config = dict(
    d_model=256,
    n_head=2,
    n_kv_head=2,
    norm_place='pre',
    positions='learned',
    init_std_qkv=0.0243,
    init_std_o=0.00573,
    beta2=0.95,
    lr_head=0.00354,
    decay_fraction=0.441,
    dataset='wikipedia_en',
)
MLP neurons of a small language model. Each row is named by its layer, matrix (up: input weights) and neuron, and shows model dimensions 64-255. Each number is 500 + 40 x the weight over its row's rms, rounded and kept within 0 to 999. Numbers have three digits each.
After each neuron's rows, "fires on" lists the tokens most often at its 100 highest values on Wikipedia text that the model never trained on.

L4.up1506:592512466472523480521455561543547496499467489538451541506485492468470477534452521538442511453473522386437555514526599494532494593460522534546522550511522433494564523486507486443600520551455492505467451512499454489507490482457463528471566501478464479533629550538587490486479529536536559477634508524613561421464496534491497535490492457462460542530560442512525478457470521434481432425484561473477509472442484513499540530450499474478498526485499492534503534430503547486539439449489515490531534470478445501488534551517528509445508514513480547501516535494475456474489514526511454514
fires on: "as", "ey", "ry", "aving", "e", "ick"

L4.up350:533586508493564451527528499489499474502500441507447497490466505466444503571509530585533465434508575425508516489439443506552531472530476483492482492457523494472456489447561517451548555520522483525443509516470409528514502473519472523545472497502494497486562509514450575479411438439422506514593449534609483476511511522542527478488479548474462533457506476607508511500460488411586462514531501464460559499515532440498519446447485543492535451462508499477514464467491503482466508532489527512560481452529473526542435530519511520392499536503519558491526634458477498589458464506556543443
fires on: " |", "ly", "i", "ally", "ich", "ust"

L3.up34:570515497503527543515514467621554510476470513400486497480528481504519503500519442468467495475529552468566494527489441521455522550512469509555535603519503558514526464478533477477562510424486490536484589481494414554536534502491489507428493433531514452489568471443512481517448507488492418488486546480517515505458518471447505546527479554458531518430402593507466427404463501459481471523526479507545527536444526478506498495529503526533502445501544481484485468525508475504449459540450420563528554492485507420525523531451439448439508527427580517547538476428483465512497476530533462495
fires on: " h", "M", " such", ":"

L3.up524:512535528517482518569454433541511558514548470551552457504505483484456479490527566550521460521475601460516479511514528447506429454526463410482490458532500478501432502565454501499556404493443516502475505448486500480470438461475513500512496524519462513397411495550488534499502552544485552552511509489490490472532527488522512446487571425504449545508465463464522506601473439426526567507485499503495554495446544488570517499496470520407568534523507390508576479463498443450474500455481508435472562493513427523471481526460497455506478539494548486494547542574438520530511485460499460528
fires on: "-", "th", " by", "ird", "us", "ished"

L4.up1001:532532516447535485481471452473488503527460468419513448482510410496526418574509438546535534502541519418504525555445516453508424508522537452519517498486601473433420505436404494478487491472416481552465558481488506494496413485465548510510435520528485520491531452449539548559472520492589466544467466521526468527561505487413495453456528538446548497428459463510508452486447474474550516496527551512520530486486591499550448471518500442488562520470538515501514491468415498477456545521478547541499506547482470479542553519497424474485586555469517515544531508558410526536590540474568490444
fires on: ",", ")", ".", ";", "-", "–"

L3.up1488:496479505493548510500493481542539532530490355486441436464524545540505511560458512558542517450520516470456503463507500524532398507474445466471501532482439490418453509444448457514469534504407534554416419487506502451533456559507488458510489505503549495526472500504542455508467445496463548516531437475463472474455547555460551502561539527470456533547472446466607547553507519466562532470491457406539497483472497501494497511435600469456529472480518449543549535448531497535451521484425463521524500511467481473488494531500518490461507475526510497431468568472471511520522534501517468501
fires on: " |", " out", "ac", " Total", "als"

L3.up304:481534508496486498482471481526555491567484511467503521530601479489531500511429471459561487517550510562499554525439482474535509494425485459515564420492479506472513486418524516534543511519419530489517495485475560523446491497489541520511444510553566478517436542454565470531487460496571566436512485564511501514416499580461517453559511580553439546416497466540450480462519475479640554458478511484616566491471531503468470500467597451500517464483470524525542456438465534506434519453475459487537449525470452472508503469471483508495494502526508484449514496477468479530534468529520430498
fires on: " se", "te", "iew", ":", " Se", " stat"

L4.up822:491529577507539518478459461569466506520622471393492457558559455490549459507503527527462512462577548534518520522487518486497483525601448548515616520496512516493503517440544518450522542488512515496544497474514489529474552475532495519507462482460468478507494486375489533544511560525515496453451508552487525452503425471523502434470571532481533505463480590478500396486492460431510529467525502457476493582481566450544453436491473464538538482469506474523488565460474475480501532519472585446496434490517484490477567502496502470449508524501534516491492458445521418452513490531485457452
fires on: ",", " and", " The", " &"

L4.up22:486499493460533452558514446506595541489470482508508513435500484482438470474528486532495464458516526449497479516404516498454553530474514527487451506486445530489488496480461502490554507400455454523438465490486418436529482516412546528569521484532459513504472494466518555546467497476479448491516434490495480523467502521519541434544550477442503474480488533551480469496498457474486518554523473403482579539492583475490524485553529448500579505472502459482574451516485534536427509523511480461562491493514506540535489542438479502381472480544476504495498548494406484561502513429556449443
fires on: " |", " —", "ly", "y", "ized", "ified"

L4.up1251:429526513525533488563481454536455470513464509574559424546522448489466440487520470522529462517489539511557526524539544462500480471480490512462557454510553495487472519528442534524479545487463516494552460476511493528465479481489539457463499516537505500496492461476514515602486450549576502481481465493469499479535488561522449432525591514426424545478516515497602482527502514463505562462462493486509518447463467501542532489514541504471520563479507461590525461406547465550515589500536418454537428533486452434470521519435470532493496505461514485462490495467530495572584518477498530485
fires on: "\n", " def", " |\n", " played", "==\n\n", " made"

L4.up939:470494521504451509519543479504484492482487558407536564496528511483478461512452487470538454447545445532440471482528502504521514518503589547555494495491560520525562512457537567533554492511545470425516481469518444486499541436453443493510489495468513431499492484523516437518542588508567466461517533471533520535456465559424484554484515484452516443468523568501463483464498453502463444467500584489504510480476524448465533439523478524541523487507501475519513609486467510434485547459481494573509510564504471533465556452530467481440474522427542502571480545455519458471553513460557431427
fires on: "}", "er", " min", "\"", " ", " career"

L4.up1418:485501492453450519557515534531517479621455440461523505442508484509522515486477490549543440511472495439503480538503468485540481634515472504518551489478546450439568494506497442448459517572508534510556478412477472500525461474557588541487490425432561436508470549516547472541481521476516493514526553528514519524494540583489481510497525498502487512503475506501547538493499502488572537436509463527590482478485500467467446551450548459470498428472583489507477420484484466454518473460471488521520489454489493504515478473539541433546513517546536469471483483435526545586540539474538457518
fires on: "er", " that", " player", "ach", "it"

L4.up1235:542478518520535528506525507537517500569483466519524451469479487467480446539480538450518474528488490498521504558504442514499408551510465536534535523499548543478534516453498525477481561601520521513488476496522518498552474447539520467495443437475507413480527528490580517501536490549582585490563499514528476498487512520476574510449509488478436544508461497552531498450492466427516552444507492428577541471455524418493431534468490471443530504424596413520508502464450500457463535433458509561510470494451466548501519564488448490506521506510523479487517562560479474611525540421558501485
fires on: "iz", "born", "rit", " polit", " player", "os"

L4.up567:504495479473485536486467501488509455563498496459497483447530463493502486500482476544524449530479484397450496537516473510407481611400467453535490499547502455507517565482451525473575523534448447544500439450545536541522428517457444520435463496532477551549514467484487370536506478499502467473513450478487555422522545456484497462491555511412514469533476475469493468537483518532489443475491503543534519527450550499538451487509557477455509534467468499596550425530513534479425539464481454483527557556512434461523467460453572494530542494506489523493517526584488502529541518480492459518
fires on: ",", "\n", ".", "\n\n"

L4.up145:501495558482504484545511501523544471504543482505521494491457477498510469545462500527469402491464466385506540515489496471521531557506544532482506527460591384456482491498483562539580509497535485490578495505512478588512453429473487511506486510541482483499517523515525508526432496461467572513581509492580585495529565532421504487486498453458493541506531491518527467520487481478469510557500553473543578525464555514502524513523523470517473487419487398509553541451484445468565598506482499473612450521486469515514505539467528466459484599490479525553493549489500528553576479483554420468
fires on: "\"", "ies", "ts", "ities", "ions"

L4.up1290:555528503451505537566543518600554457525508525479475570503479474462521514486406480547506453511535484399465548515536524493457495500484535461453494457506552483530573461481479515490596526530493528499475452509512496468514520428483530541455446562430506435481538596466530403429458521548506506422549509480515581469534477549468441492506471498521407507538466522499465523490494521449496522381519525521480543497488574494485441500509571524443481458417505455478515496459532540450491522501442569516480443482492530480467486547471560494447490536485497509437483524554535544459494498447572450511
fires on: "er", "e", "ure"

L4.up41:553560472384503486514495512522544506474461439562485502464497481505494493448447565496533460509463494432446506486461518481470565534540548528461555502490489510467550492460527524507524495520510506541527436471536452488502471450527562586501381529504471471468534511517538461505503485465567487471552520482472478518459465551458498512485500566474505471537499495470557521477523460534494507425531589494538466527471527434477503502532465458458497477425538542509526375399467562457459497454405543506508537538491503562495522403466487514455513531492441511517492567557516552487490503506561414532
fires on: "s", "er", " season", " (", "its"

L4.up717:576512488500445543487460549567502496542512472485490474499580514500540527505502478527555531466522572529550546494440463530464510521475536468511472519489463440521520510464499472469518499544413513526517464516465492486515480541474522485497437501514507514451493498443488456566560451556521583475483460487506500516531512480455496474501540532478407520496505432581434467496473485499609531447501506451564491557425509415489448494514585407415577513490585506492550523483414554529406497475517539506502513525460500494533513501482545498535505423520500476460490527519426525526535512497531455522
fires on: "se", "e", "te", " Se", "f"

L3.up1321:500550551535549581557527484483524511470528506473497484483465424526564504540518464484515478487564489393507485483464471507474564560548489459471521526464445482444434514391466426437537567429512491537443463515475458508491472506493454508454432486553507451462560420448525475532522460496478532454478450477531471513471510532484563519455543574462469474548506486508528492444474429426519500432498501462611538527461524456519482485449546504476543479504551456535531512434463505535449492499503434540506478528495478454471469546447509467486484484510512505498527512448440542534523520511508465475
fires on: " |", " ", "ed", " of"

L4.up19:510553516433475483546485570611521508501497470506423502485437450539492497546436520507484468484485507408507505490475470462533484467501510490467488510471547416415552463550432461487557532544490503475533462444464425528525516491474495494497404436486558434486470563466547486535438476502565501516630522518583483478474498582475518525534507531509475546552477489547606526449498468447473529530525550468504489476516516505560485504530558516446499421499534432528548475418447445472484486441458533498591475513487457533527466526529533448470482532492531537491491544485546540566537540539517462500
fires on: "s", "ions", "ies", "ts", "ices", "itions"

L3.up1374:532458518545530567440430492514531457557555498541465538528494450514538555539486531511510468485543487486481503459498496443494431469473567415382535453488518443428582474479522501553470498494416523557484412546477457497448531498445552468577492531506505484449524500470548388518519546495538592450474449529532431536502540542443517485560583520506436520518536471450512439462533514463520563442501541507526566497466530462524454496474537478514535455484544418512509494472518497416461480457520534547504526537481484479489521461455485491515532514563501528419514509546460526491522526469488457482
fires on: " |", "als", "ina"

L4.up74:482450554507504506586555541508496458558517467459460569493463471493501498525517488477526471451509512391534514466514559525496500622520515510438520490463542452473556517514526479461488545577464492524473493478514556467511419420572471546449444439526476507519555587485566489538533494547496529457590570520498591509499471545415471548495433502429515476563502550533523493503512423432515510510541560526556541521493532488487480468497475476442485536389496503472527484432518473421493525471464521550555537477483499458488570500463528485468511555514458504555509570418547483489528540510510438501
fires on: "ist", "er", " player", " in", " who"

L4.up142:500466492536498486537438526512538572434500464526496491520507486416443487507491516499485496412506521460453497530532579490482532534505530469452503470519514441496524535521480420488533451471446522531453412420505518570447399557448472500507522492499469479451481460442491552496478420545503554471504509497482561533423526557441516450496511460498480505518492568472514501543465485485519503503548493438456524501438600494571515533512571449495617564512501391459503420455468506467479477517505544447506529531492451543451555507572515518436468499495493529471478556539496551518523486479470450522
fires on: " of", ",", "=", "ib", "ad", " de"

L4.up592:524554491506489504398505446500517485587573524480493467623557506532627528518496439472538487525540547437488495434534490452463470433424446472531493480481454533452456523453499504524494560500493447444537466505491555485462521482492443458493467539496533515504542462437558446529529540549559504455505487544514494497448525535442520508503534520508449472488458480470566468461402521550504510515524550515608538502510500469452474484496537448470466484498525541499532478499449533443479507485439515567482501567478504444507555522483515551521567480513587545515507534568539499439516526492502480516
fires on: ")", ",", ")\n", "\n", " pl", "190"

L4.up1253:499481528419519481615515517525583549539524488515445542528505527535488497466497520508508387491560523442462475522559532511463457473460503513462527507464581533483521547448487555489553503451526510495463447526508508491475483429495468503453422445511507523486465541490530453463548438537600539488602500428488534412482539520474443506476450470432455514595498516473507531485539520474512480351533493510577484484414530433489481556508490492429438469430585438536531462486516487527512552513508502463529542520485410487526498499455487432468520501479457481452519474468546471534545529494512458535
fires on: "er", " player", "ers", "ist", "ator", "ite"

L4.up373:542545558492414550518425465610503499606508484505541467506472439517567518584448514526543477565519517430474553490494498463508486560487504440486535489505498403394470498442465453455457481467507526548473479512462521484458462519442466543472476494553499501530516489486443491554510503516458508432486508487540474548520494533466499461473619582505503512490436459494540514497437465433564499504452493460583498443471542447423466438487482442508492506482566466513528446496457546446468513544505501537483473562493454444456513481501532496523541525473499502572522531531462505507574552511572476475
fires on: ",", " (", ".", " It"

L3.up723:503458541541458500506486510426494544471509424549558532513540485475475457486483600491624474468545545463478486473533536494525483445519546466410489453475542457480455493537518538534510476471466513455495441464503520505448456499510562485537516528558481499414451551475562537521547494472530547513531401466474498503463493523479523497522472519487425498599519447509577496495445514491564522475487458480552543499486504471491474502458512413504503522478511404502513477455508513467517536481458446506516484504435476554490519547533488520537505478587488467467520535541490543543495457468465468552
fires on: " B", " M", " cont", " att", " Total"

L4.up1512:536507484526507503521488402537511552514530505497551505476540496493508477443496446505514490529528504505537539511514435466432489585491453539573528574540480534522529503478485539482615452449499470431439567516496471523523518453461484504503440447494562475452504511470509438496491466522522475538487596512483484523520546484513495483525499546477461457366509470469476444396450465543529430477457474498515572537482532533552484475495503520529481486496561523453482496506441434409498461496470500542480523494506430432540491447501384437421516485445550472546503486498503461516549504503503478495
fires on: "}", "Q", ")", "\"", "x"

L4.up348:471536502487535525535439440489547470492532537444490502506447487534529477549497486568488481448515516495504573417510515439429491461485482443513506540531489541511518566468527543484528551458434517495469461561483486482489602491497483527524529484558466488506581463459587493485508527520467474475488477556521568507512463541431516521463515516504449523507477525525512454427427473479494460498526480481518510513506553544574492563504500487453457506537571454532521497480524567400463496492390483495557566543478480469465518498466540462424473494472504558429483528460482467441478513496517436409
fires on: ",", " and", "ial", "\n\n", " —", "\n"

L4.up1397:481462480466501547533514464500528479467463467565525440503505516492456486509492454482570467519491501438458517533562506548473476482425461438572499551516496556466557562524487521475488502462421508507537413463474542506453459486483525531457517542573456505474597516558460443533531451501520541481441432542461522472591434567455471480547507507408511485455434468458593484525492531524490513466494500504531512482400525543561494487488551423464489595560479501535537405455528455423491478503512471516493481526495458490491560452447500511503553519466561509451500539578566548549534596509505466525
fires on: " |\n", "\n", "==\n\n", " includ", "es", "ith"

L4.up1477:449452537490472434583547535510513509521502470493530477446488393523554461467474523449493522513447468467496504484482553456521508631455458508461581563464582445441557522478520483440540556541515497435491455498518454527553488455496505554522465479543534492458518548490525570528488425536510536532522535543526535517512522539477550529435533497475549521451500507552459505490499425428500546452472511482444576516465494492596476497466492479498431531442504483498481436454484526455549566503432520594568521502485454521490584472463517490498486534478549505506503505493505519532594529527528492479
fires on: " on", "\"", ",", " In", " of", " N"

L4.up158:509484562577483541558478508507550492531574464525452549534515446452527486513420525447513462527481517368523565488494494484480498653485434477474527519477499447454562472471507511453553569509541485526415423518492490509519430478455409522494473459529505462501506522433559526529536506512500499481602484474543543493439532573517476544512532537499546516526513528482545469451494428441512494445532560447561552486460501494506510499446532505501449535423534440556526537456462469483505505538450476516519508559483514442505538545492536459452456530549543497503543528455537481510558613549523439437
fires on: ".", "in", " a", " that"

L4.up731:541467539442502478569534494501550470539501507540449499490469485493450499502493449501476490475475513385492463454502516491428546596398502551476466462490486478505557485529414516500574517450500455589471478423497476527573428514489500569504456414455524499541510468479542497493482469501580442537536500447530523486418576544529527555538530490396555523444533532509553575551508555521433468467464544481513479533499496490511505485476532501428472549438505458558539500521482551533520481458426482428595481509501509527561471515475540445536472472533467499502508538407528547520495526469529481448
fires on: ".", " made"

L4.up742:518490514430575425557543566501520472594528490514439492526484433507480524510513502504461491432509489380523518448489520458511447455488478558412503466426532526448509449499475473484528593508491546552532461412491485515612460532519482540483466377520494502524527429424499499523473489498504488547516445486560540526415508617462502524466509494497519529589517480505468495539510478510560556460526514476519493556521484492491424506537548529432488491450541405578546458477558574502479557478453521533508401538480511547478471481482530498483447503528505574464524531492510535455487526423537498466
fires on: " |", " go", " estab", " loc", ","

L4.up1409:481536441440487457476488509460560491503468471447565495493525494402423478495555425592573482512554575458473532549427517572477466493524542496493471528526457536452521537490524500457468528502426490508461518447518493457477489500511477536430518583520510523490484475475504438508464483490522483498523461506476455589516503545431476502521544552480421542483461522548496476464492494497550470496500530525578525535481536497527455512475542443496622501521532470464513447522428532472478475506485556469515478553478430536506519528507513528476549500543530490498483567530448573480510502527489517457
fires on: " (", "ts", "is", " -", "son", "("

L4.up1486:460475573505520562550546517532530495577529440519480514428515451510524482549533525500468514448469498522486502506482499500516483568532470515470496532455481501425564475529516529528533484479527507503557494463479459491580531533517584505539440457498510477413568494471560466473479427442499563480501440536516454497491486611502526529536588542508484453509540488497451561456475478515526538481527501487527508554528494497559477438459569518442530462486550427519533489406504534494501508418494470509564512489518507585510556415498523429476497496572477535468559548417474562500478568511501458431
fires on: " their", " the", "'s", " |", "th", " his"

L4.up1119:480508537527494542539437432554555575484527473445445521550519481526497414513464518522555492448497521464530477498513458559481473506504456471499564470524482544459470510476485478569516555492500516491541493523481488446427501456437511530474462463492507478423460528456507446563539543533487523486471498522497531474466507575520457438524535552485474535469431553494488466409487436418546547461487544478533534430440529433544470480471533432493506523509576396565538451509456489455512525482513424485525496595479456461511484503475479495465530549514520506517530477557426492520551555460515463479
fires on: "-", " his", "(", " her", "ial", "\n\n"

L4.up1331:528468479459418485482513458512565434530431497436461502496492503521490481629540454559478475458513511448514465460488484513451474562446464529504476494513459514404560470455453482518518495468412455581520439436496541469549469517506481491583475497498512514444571513539483491523487510570546460493517535464538516482476550557452489457568473534568494572462492519498459498498469505431508461476464554523531518515436516530481474491484569504439485536532523487570548479499534575487482523516457490528541462551484508564495467469484538468502537532571515498514511523516472513522569563517483412468
fires on: ".", "/", " For", "%"

L3.up658:479480530562510519558466515481552501525554448483455538486508516519491504538519490509493486509549463489496538469538497521525539530533598487405525429490462463407462531434447487480486564481458562557489423514492467469501480529472506486523474494490505539444422511464492472505557459514474574471515486471499534593382569588483524459518492528484470495514498426518458534450492483389513536416501476478606501531474500536501445432477598489445513432506526442562557484492544502476419535439480414466508508512506442461460473497484540521536507474564502514401519489462510545455516544465507478445
fires on: " |", "|"

L4.up1396:526474566545510566603525523506523507533449543513489539503547528475509491503461552483557478453512444523517500490497498556539448504512553501441520442471486490498522508523549449536448527560506480510400403567500518440524510488522502475527562522481525525468488450517555518546524456514441514453522544469576538506523467529419488500523495454545454536553503452498560454458437471401561501457524567501548527531412502462485510479460607482500496473499509473552514483454538487542447509534535426551507494561427447568496539428524484429521535452535485502487497525480490443503531515487518507492
fires on: "–", " T", " W", " Pro", " San"

L3.up767:506526576478487517508436496502520499525461473582508471546521513528514414510447460523571472477542533486537561499462415454490477466551505471523564444499494520533481520473477551463560498476447503561534435564464514538449439502470528494517520483545492502488455440499568498515480511534540566479480452535510575460418503514469559450517512563523478533478447513523503433446464473452539568467474527470541573411496509447579442526507642481533525462476550469519571578457419527487480494471504525487515465605475496468465488450472510483462514512557529485437510487524440426489594497485529525479
fires on: "th", " general", "\n\n", "-", "ersonal", "irect"

L4.up1239:533471558560534512572456528473552450426513482519466574577487489494521477465433530556503452511498537412492521517510571418451564612424432449557502602508514447494499499482417474498561492458459484526414453444505470505533451462507480511444512513506497476469495535495525505547511538499449490517515461421498518465477586484503499550520508473426495522485518569497523464518463504416462468561473527490539513470470537441538518503494615420497535526485575437511541408532509461497450457506519457521491518514509499446475569472456519461447458517484494495503508500501555521467492504487532514523
fires on: "y", " a", "\n", "\n\n", " found"

L3.up690:554548574547519558535566497493509462522499520449522463538535439423499515473496516487495460516526557466557542492496481578486481502497497500501535592520586497475461530528468518433511461504556467517457544488476457500520509449469479552464538504579463472421541483535427544556463499533571519520522501527486538479533501463467497532505498508464471481447477571572547410508485492467484558471551490496497502568481581487579473528461422531509595477432544470567509468519512502560457506537473456529541490529476509546519507490449472447479522490511534479525530555405439486523578538452513496487
fires on: " M", "M", "ather", " family", " gu", " his"

L3.up502:502490571545544554491509498486521542511545434444446470531492490538572414589451496490468465461514494418506492515499444444524493493539462457435548469499517443405465513518489480540522505493428556511495434538510443502456452487473593527484420523539485483498501453453576480557477475523580581469463483510504495590441485575443522407498492552440490524428494510512514490480482483473496547444481510451618580487427572477481468481426541443473521525468538482543495502402464471487462504536514540594531503533408493473520519496440509467515558523557484516440524505518462528487547578491549475455
fires on: " B", "–", ";", "-", " |\n", " b"

L4.up454:559534484506470455501446408470561531507535427531530507502501488491490501524542475501535522516448537512551526531398506530457548509500531444504456517487516524470503487528521459442457523447466519465451506515455463533499494478468496498620551504526505520387458424491479534541363496571511519477533520527561433516510434488523485473482527558465494528419517526540538459456515453497541532464526542489517530541451536446454448509444467514474535537507496496537503521475479533472472501563578454503546499477488527436469488488496410522425476428491483408511464525423463446418534527480545477469
fires on: ".", "ed", "red", "res", "il"

L4.up595:437480562454497498537541511515551471513611468495478486533511410579559488508400509454471537407475513426522504453474510464510492602532473502489514505453566459501548487455484471531550571558525460470520501432508443478553513478499462518501447472496555513535542526512572549487485456514512498480577481526555496491452449626512476520435459416509561461554514582533500479503525468459500503430503547532425495500474537469519482455478522533459452532428535443495519515435465487499537577477474554493510511537494521544444530452507477420454477464514501527463491529479528491487505566497506494427
fires on: " of", " |", " the", ",", " "

L4.up1054:516517622434521482536509433492495495541523517440504458491524473499535500509462538496465439533567518489517480495542494508491489526532502517521557478466491461481459571484470607527619521494467517455541456510491504511474519454498528522470460468475481481421445506408484427488536509532552518506500500513529517496489493553541556479441568485532546513462444511514523479479461491380514569487479482481476496498418525462543457494541455519535453481492487474579546489456464468445547567510465532461582483476506483430554521480501544463419495595500509513548498431446515402457569498512487435494
fires on: ",", ";", "'", " (", "iety", " The"

L3.up656:536504553564417520543475412507459462509535508528548487577529510374412550522451471550526504481466533472425574517539560429457479523537510512564479466518414526517516479424393558500425552460507468487479532511500499560523465509526542487497610506560502477512443384449484527521440518511511570431451481485420520566492441526485495435498569590491469488436530558409603514450527515510474504480536467465487523479488427495536516493475557505492474445517532497519526487520514529499475498532497515472525463540528537490511514529505479555465542486481598488496478510491479467482542498526511487544
fires on: "ather", "vent", " group", "{", " Sm"

L4.up188:462558558514571437491487522474509571487554427492517423529524485491559478451470529509476518487481615520455467578501513463518425500552513479489531443531499478504440484441473466545449538459484507551485450423470475526491480500468507553521504600562464535453495499526477507549511493474470455485426496479481474547512499455464463419457549469544519465537501565453494511509501499534528536495514567503460560483493516495534556440530492458540568546487464521532564388424478522477478553532561581547488512552494437543475532452551468497560577473461471505564500550511478514531547475530517448539
fires on: ",", " of", " as", "-", "),"

L4.up207:481506554462442542484543556484547551433504492512466539479538461545554435475500499458552525493493501536498576556452409502549437487511518474535569448481514523457548473436509459490451498546523492508501379569465466516524526462479554522514453500543492483465508502438521499491530498501491577441463477518530482587548448556441539443505532602529508504537476435545561466439431484451577519447489526489499537489461506405502482485427506429532572459513508510450499442504434469484493510551474529502488539564439464516429514461590435500470525453531552478471511516549469534580533502475531498525
fires on: "ad", " T", " Ad", " W", " N"

L4.up178:478501447511492486542498476489495528506487402569533557472534494470425449579542549502590520416507552490511469509531528514540512592532501523475488523485543482479431457508502533501503486529509564444477482548501452511479517495439495443539492522520468483465508457502496491492493548478509531537506481504463525528534477497503512571483505478432491510523451422476561485460443561482559470497481477437481581457428460498519544511443550443524435489525534414471485477502483527504520547523502422484545507526445449504599466523511460484538549478516425505467527521519570507574515559449535488471
fires on: " in", "ourn", " Total", " cont", "inn"

L4.up557:528491527486578506529424493583515487538506551575431480530511542482492485449510500461449468487500516532485533511516539478469469535475470469526526476504465493475572545513430552574525500488426552470471418495476562436473455506466500513494502476507518458475475520468518417546514475571451553467513485538517548415434536492512487495543491461386434529479542558449492484501482522488524520488526542465472520542381545527515487471519557440472482506546529458557562470440573506465408450440409562550558524543457471468542482494432478489435480519485530511447498496455515488455500503470540421502
fires on: "\n", " and", " cent", " "

L3.up1062:476508528527535552474515408507530490526470462488492477574592470514512478464552526504575473474512497534575533558461481601509529527559473434514531524517509578506532499491508438472512491500568536483504529520518530559489523484520528487525540405498454500445471396464444425491433446487536541449476521562519508430511434527504530470507527594434455459434488500514564461413452526501597513493512455507550541501432557446474486508426497489507486536452533474416504555492446499558505536497535425450483531507481481480455575476505496505458510518548519470490473455510482438529502478487541467469
fires on: ".", " v", "id", " H", "ed", "v"

L4.up876:532549420466482527504510537538536541479510417490441499477568453515472547570530450487507557399504505467456476494490492402490442542508561491434452459514513462406527465466465456468495486488419511521466540408518491463519354531471484528560439544496518472419476464461541456534451535542450509430570555497500510530475489556437547579579476549447454522481496491465501527463461523485540502487510522502527523474464511552513450495541587523430516452465525540493504413490486495466459533530497520521514569547479476508511447488506469471497584557470500517536502541504510508548524567534483462503
fires on: "h", "th", "s", " A", " As", "ts"

L3.up1456:519498493476416532501466466455480530472471459509517468555466514565515524485570538501573556510463490496390467467572467533450452539496586522571529528504462519543551467471508463450461457497481427553443489481485528496526489467478490480535480546505504557486524459495395455533513467500542595428492462482539454556530484533458474528588490462506475531484539565536538553451505509483489501424494563513441488470520481459481480513447570491452528479468461561501506496530404554473479521516526507481469475561487525498460564536514498524487527476457428444560493505530524577531554608522496458534
fires on: " Rec", " con", " Gr", "),", " Euro", "use"

L4.up1223:513517431546504426424525494482501437553501481484498529532554450466499562520521447471546454560505557474462564487578511534531454508485459481524529513446507565392541523434515482471499502554491546460456497514506488552494493478518569533481497492501505509478577499484520514542553522564514535419569516560564524544518417481393517526495534492595464495553427442513609509479399469547539496456495561519557501456473462483496444530490478514488454472423519552498511410506514505460525515529409538521460528497438466399498511457488509506546552492556533565509471532502508459445484592536521478473
fires on: ",", "),", " km", ")", " (", " River"

L3.up605:515506530555490560515512490547575530523556430543455484486556463473513505481465468521568492420525506475487430478465473486517428533474497488447508442508427541410456540433464449515515512483477515526485460495514491510501438513466521476476500485535555492425494486506504425523544455466489579505465485487504538521431509515458483517560490497460397551530501468492522494477520454469539509451509506468554476503453532478518467483446628479467540441521574384569576547412527532505448466489513459497502493553500453487429479476488545477510506455550525489452519529496447573454515557418531477469
fires on: " |", " compet", "0"

L4.up546:462546543510498489504463543464505518495553558464507507539518501486486465538479559485478438555596544475488492459548552477579491558509500508504589494474543477467485587557533555556517566496523500499558423444470523511485530449459483431489492365497493454579483552558525533560506540542471509509531479465501507446457573526539470506475501495518481492508496544505534469518482458433532535514470572492519568496525482516498517490586524524512461483473501445567537523464445455447525569495539498525506489505493419420488501483525430490472466504542533523519499433540522439503551537524540499459
fires on: " |", " ", "\"", ")", "1", " a"

L3.up1258:488537466485463518486486495492495489528557476597467489544581531448486501482453489536580463479464556490483517549482487510502452525531458462440516535501496477413485496472425449503523465492432532562480450535480530483452468489422573472539507506480521476449470539478571450537502492513527566500535458529512548504492530505450511467484545560461401555509500455485504424485472442418554494447516552480520593457427492458540493510511549471468569477416551394510546441426477478476497529482512539501550496545429439489463539516510457472475504495532547516392528574528431508554566544456553459534
fires on: "ff", " |", "th", "als", "irst"